Part of a small language model's weights: no biases in attention or MLP, tied embeddings.
MLP neurons of a small language model. Each row is named by its layer, matrix (up: input weights; down: output weights) and neuron, and shows model dimensions 186-281. Each number is 128 + 32 x the weight over its row's rms, rounded and kept within 0 to 255. Numbers have three digits each.
A block is one neuron, or neurons of one layer that tend to fire together. After each block is what it responds to, as a language model described it from the Wikipedia text at the highest values.

L6.up494:087071074086117137093122072098093134143145093068103124158101129181151090076141141152135131187170156121156164122076113093151105125098056132091100142068165141122105125107095183065041104111062179107175076165196105103110148133104146113100160082106126151134144132083177132099080116071195171184
L6.down494:124078098130100151199118150143153138146162192155145113112174168111151113172105161132107134129075149083088074131061142173132121158110150138116057104152090188136147186112128147160179115068132112133097084074158129178098172141100178132133054141088116176152162155119108132163110129133084127113
L6.up685:112119106163142153155116146087128120075108092135081097145126125162162078143132147143143128115147118072137125171161083121125152190142110140097102075136093046066141185165126117152160177116176188101168115152114118118132104118127110094134121146153132142165190071129118102172140153133166140147
L6.down685:102074100078066123173158083103097142146179135135149163095177164128132136139086153162179146106116115099095141127099103152148177073141130109165084087106140153172103156160126111122175107095115135168131154161168109149151177081067126155109152183128126145128136089126110139174097122174135178103
L6.up847:138168087125136128157170118147149132110106108121144185102106101150090120142158120144185134103188155128119147123127087129173187124151137124155118159149172123096061123179140081127131137113116140140113187135189143095160082137139061104132121126185087087157111124109113102137095115124172100161
L6.down847:031102089101094144149076164075119113101120158103119136154136173169147112165133154097068149103100096140164095181124114178173104143101139104169107080079078107136066117167076125122129145132152127114094084104119143104114121111167117107115121129236132086165150091163152171153157169143164121135
L6.up1720:069093128074150145145119134075125129122094071055104117161114107143128079147183130146170112126156112097152133117231114132125084122100106091079083140116199118134155119140129088147113176101136137074138094190135089096083162105189129152115118140087108133092113102131130143111172146114157159149
L6.down1720:154133159168133137115128114130099145163165203189117167106161131165147157128093151099106094141138122112101158082043154141119098140162127159159160121149088164181089108130088127091129145111146174191108196072127167173163126138100118126193133115137133133104146167127111161159088093158122118113
Responds to: Clause-boundary commas. Commas that end a long noun phrase or clause mid-sentence, before and, which, but or including, as in "fail to use them, or".

L6.up1212:116134171110161147100133146150075182105141122096126130152144111110086084090057155194129102143194117109110094115102104104064093110150150161100086142108106178113128036121147120115172146108099134127136180102178123117115165204148172128127122153111153120107086081148118129125154168157193150126
L6.down1212:178140083080104085133149102103159137088087117067107127075163142146070113073128178110139114093112135078155119152134170055100115126125118116104190143112125088126096192112122156141111107165126125070142161082181146180126097177133157151157113174162122160112174162087109143132159092136151142103
L6.up1327:121101123108165183127109164145120202118130078151079167207179051163105068124099116106144161105115192134123111082118102078134083148091151163122044159145075071153149149122071157138229130168100148147140097091122127119145117085137163169127108150101164162148095151205120109146130104106099143140
L6.down1327:115136127098113148162188133144123123103212101111115068140197143128084146174171185138123167190086134052162080102182109136156117058134109121140120068153091100137171122124116096144144152074077174054180165109105148174164137128136114148133154151140133142130132152177119119143089055134106133120
L6.up1627:119147108149128118158196157090099169180155089021176103080100103197134141138143133193079113070101141115140132085155138089145143181091099092116140132125087079068080144119068160092137076126101177092115106117093167121107158196173075117175153129108055059177151105135059146116114103146169108106
L6.down1627:035100107137137131086105099075098141130167109101075095198162107134145101129120131137180144144097141106127131200154165149157128112081175123149091123149130103118068156109167133106113128089077067107151199111173141145137089125126216102158088119142184152135126101095126154123110141139208102217
L6.up1747:176160064128174115131081105105130175141099111078106093105175144149058044084195146126150133115084091153118145154126154084199150096165120087058032203079103090157119077096128182094092115107138128136171061166158185096094159175129130148113116179133157117111132148131168100133177123115101131159
L6.down1747:120098122158140135126110104138060136082102140097094117156169113163160116078148174147135120198124128101185125059106108152129108141101102068122084127138145145120062210123076108151169094148043149156139150182056155105086113108149080141125094146076199126156185144124140105149154111120131178088
Responds to: Start-of-period words. Verbs and nouns marking when something starts, such as beginning, began, starting, mostly before a date or period ("beginning on 4 March", "Construction began on"), plus weaker temporal connectives like until, then, during.

L6.up999:148182205050056209160110076110141126130105111144120101180148120130088179088112105082112130137158093075141135158168128155188129220158134138135118131120156129193110078148125132141179094109072084166099104106120146085148219184111150138135140099164136160076128137162146133155118113144126120161
L6.down999:113142147076110170128164132137145117136086055101118111137125109135100109107107097094122142149085181079166126173108108124167133213135121148176135155096171149131131112166132112159175120118119092176116176148169142125118115105093145175099116085120147158089155137110102071091183136091116108181
L6.up1070:156104131134173073181104117119155160129115093127139117176199111167097118145163159088140084155150084095089081097134089138057156118133152156203142118111112092128164101177131151157154195107149119153151110132140099161105118125078105143109145126167138112079158116145130106086123117152203112076
L6.down1070:186100161148143145190111131163114159124098121109161094147126165152030156196169129046171168130162117092130086141160119129133178124128071162127076076164125110129114124119131083148104143134161150123177117148143105103127177135122147132092086138182127092076063169076214136109102149101138170153
L6.up1267:075166183132191102159078146173092129135159118096111183144148163168117092139145115163112086171130058171167116132088080133156094143117132166145135170116069115147124158152136182152142110157099136095107146163181082102109168120100118101100110128146083105114134159098184176159145178109116077122
L6.down1267:035169206088094107141120127126091114147153142115088140096133146198114100079148175159116106152123075176137148111126092140122118088116179121141152148133074127183096125140115117145169138109118124108081170147165100116108151132110134133094143138121075141143089154129156095091131189091150111118
L6.up1452:134162147091095136139147109093138137143162103144150094156089123149094149078141104178096156145148135130150138158140188089144117118106100170127145096105100117092124157105120134125145146135092095101097124119131158132133151126107200144156141126162134167126149134099142069186082123040120103078
L6.down1452:101128121148154126106148142056130096118140107197173163089179166150077102154146166155121150141106130106139188095137128119132108137063131085125158122125164142163112099169146120106085156162114088146144073153098139112137149116127172072130143117159127166159166127103191092154118048087123162136
Responds to: Possessive apostrophe, mid-word fragments. Fires on the possessive apostrophe after nouns (city's, club's, order's), and on vowel fragments inside split names or words (Neapolitan, Eyck, Joaquim).

L11.up438:067105132100153111073166161117105161168114142136151154159104132152100050065087051108108187135131173127152193137094107150101155141121144048175079132122055075154150147061095117136119124102127079037141140124130027126100079079098126176075104135124071140137102136110102180166150149129167090122
L11.down438:154117077095124099117143189130114119130116132101133104141103174151068070113181094122091136135139162099131191099123149108181130110191120127081163137169134116141147148087182090163155103070140170144116109086197154129109135186081179110120061145120102144092103164188136051203134117130118120095
L11.up1597:121174060136126080168099130104163160136117099058163140129116095143154122123160112091096106117080157172096123100130128129110105080135130128191126137132124162151131168123064108135101095139116128143101142167138147107099158111098108118118122121116136153180117169109104144142087120120153144155
L11.down1597:213122149153058145094102145112156139122096164150121143172104115099122160112091099118116086133127084159138109144082102116134158121159161150132161047128065133153098170132102160114067147118134075136184094104127146133121162121177110152115147094181204133175120095140160094116096124105187167117
L11.up1682:137117099115215163138122121147091116133127146077112161117127119128137139128136156133087142137125168098113113109107114129112141211078101136128139104066155127110145142110125169135143169116144135131083187115164161099090159109098132167109128167208124096138124100165154123112086119131099115166
L11.down1682:172185070115116094096131117096138135108159154083132132126117066154132143108124118174124157096180142164107116104157091061167107145111159139153120119122145119109075086104102165165119137149130159113125108127141107148085118152148149093157169109140109171140128191141168191106104072200127166147
L11.up1768:185120148180083142106084113137083075159163147174183148158095119125177082124114102160121137103147133129150123139148122148068120112088183069131129096133096095137112139108124163130110165195047161138067156111162132136119115087135130135103112116081147117136163101183105172107130211110126187138
L11.down1768:135149154147105097148063162024115084086143093149154123105116151087134122119170085138122134135080240059105157096091164116173150119177157095131081103156166114110161110156065122108105136119141185155117100103090159173117124137107117089130153209095164209127100092108167124148116127049158115050
Responds to: Onset verbs after subject. Verbs marking a start or end right after their subject in narrative prose, such as began, begins, opened, launched, ended.

L11.up175:142161156115164135165106143115072135094166117155167127135155108176115126202167130175143113116103163103108139091072100096192152158162093142171142159125157207139138132083180166161081177141220183142131210121139112129156139077132165118151119133139136172134106111177132152084105057110168138114
L11.down175:092142174120151149162074124186203129163075117140099114155184161140100080171136189143112108153123086138127128182109163106159148127124181182123107131083142129129122074113180217125150142145112150122095134152095112108086132129126156134150160105193073135100134117106135110131139141100115084129
L11.up979:070168142161089133137104074132174157092099087143139158164105107083123133226141134118127118080128164176125056185113171142120142137097105143168179143122087118110145093121187112156113110181134119101134127123137080108123149117102177133115211100122123060129149105113146119159151211194139140123
L11.down979:165140146143112090168065151181116085092138130060102133127129167134132158108158171133114111112120112085107107137074189121110103149124115157100150147165168126179115131118065135106157141065118129087105188111165190115135157152108136047181168146115128105096109103149101142133155088102153136097
L11.up1156:070071092090110080181076126131126150089159135136209049132134101099092141146169145139127153169102080088104171138128145137150093141040109126139140081096168116126073110106138113133129118176159140140179127160146084136066099081097190128102139129099108074145135110072120114113117148166171131193
L11.down1156:180179146115098082167096068173162062140100108165157079102107153103129089116098126123102182137176137097149201206129148151121149097139162156189196111170106150099110139150130100114137075102158165120106141111130105076136151103071175183108102092104147184174129130165114165113139116130170141131
L11.up1181:121148176137119090136117090143166116161146101077087126129132085115154139119127140166129122089163138167124141132086150091096113113196130139094167095127121117172161173138153104097084132167095132128127152129141119158150114107102141099164131048099137091164105094057140158087122129146142144143
L11.down1181:152106145123084095197167123152161121196127141123104132178199080123098159179139183163187113102146104186128176133107160079122088119162191120122128100103137112168138074131131094164173140082137109148165108090122154133106151099120116091096121091094070145153143118121136133123106112158159178170
Responds to: Possessive apostrophe. Apostrophes (straight or curly) forming a possessive after a name or noun, as in Roth's, Indra's, company's; rarely word fragments.

L11.up135:161073126171109088095132100088079164137113106103105123091122145117190128170172155154128120128113105182090123132079201164188208140157103099093091097171182088105042162144161197145165139080157157166108085073151149125148127159115096148134115110052160124107100139191111113095126096110154104174
L11.down135:127099086088048180147176169162175144142117144138156110112191109115099131145148148149153134107132184114126092137186098121078115120168166133167101123085128154187131126164068132119090115081161128122088151168103120087166135118125122134131141164105129167149074157182155084062131105168175094071
L11.up241:118110136156121129094175062064155158113171043120090166145183127162138100112132099201150142142123155186155105104165072065152111191098087086112095074080070070121148095115159176158181102127145150153117149138107142108124035168165136135169161112174153151137120143152151148128126136147114090165
L11.down241:092132094105092155156123122156078057147090137186093118109099061106125153178047148186103162086126132165084074112112127140091159156146158086169121142128122143131158116092092140135104058114092182137146163072168097124131079043171120126142142129079105135111145098122123119162092153120188124098
L11.up1115:209104065177136148115136146067082079142135165090148099117103119048102110169149091132187103117111098143083123178136193162138079104173137122095077114109120086115179133150180119077161129063119114135116055155145139129091133155157183166117090092105172098137117105155102183121116172119128145149
L11.down1115:108102134073115115131137068157161029155110136145118167119123149107139169147076151102185105154140165093142130115162134149175151123176145126135102120160152148113120152136159132140062174135093119126147187144141062132173149081151123096157181129160163125134144154058035070135169084125118135104
L11.up1409:134139132193097175108132057111135091155155079119176123117172145139166079126099128152172130130169099109091117118206168100157081149107158094143098074135129117055179166135107090151146117121165149125081109102162073156175136165141089137138114037130147160114147202101149108160159132112075113086
L11.down1409:137107140194090133080100084116120142150152070145155149110125107081135130095100150191192132128093121100115139079166177193162196119145109092125116143099121159094109154128148121149113112068113144128130159111113104215136154133088140128151161059134132199104060094158113110199138121151145104081
Responds to: Clause-ending comma. Commas closing a long, complete main clause or list before a trailing phrase, followed by and, which, but, with, as.

L5.up1680:099158094109140092169140102130171155097137151124146133147119152121123146145118051179119111134171122172096152127144104087121062090155058196132138137181140092138136137116128152138175063165127137106150213137144087126147158100142132137161101140123053102109134113157092133125152131125083137097
L5.down1680:124116106104117157126115130142100162087141154143107095126167100097194168181166087161083155174100095147117185107105133158148114125099166069083125130080088173142114192113134090113142210103061085197093166124102128158103185134127175156102184133117142170106082134084138151148162145149137105139
Responds to: Possessive apostrophe. Apostrophes attached directly to a preceding noun or name, mostly possessive 's (India's, party's, city's), plus elisions like Goin'. More weakly, periods inside abbreviations and initials (U.S., A.G.).

L5.up1500:087117157149152145165127115085124152125136048116097099099090103191151120143109154120136113109082064069068132127113141134135145131130128141103127124172095136159074118087110169115131095108135111170130083071127155104103168159109083169150095125064095137147147114194158139161087152085152117090
L5.down1500:143088210177149112133124095176121162124160123110132107117091110159118157173075147203100093138189081092137074105173170134150157138182095165132134128187113164106102115131157187080152089117122132137107138128056120145136124190091109111126114140207158203135069093197140090166143119161180088107
Responds to: Prepositions before events or periods. Prepositions and colons that introduce a historical event, era or date, such as aftermath of, destroyed during, dating to, Died:.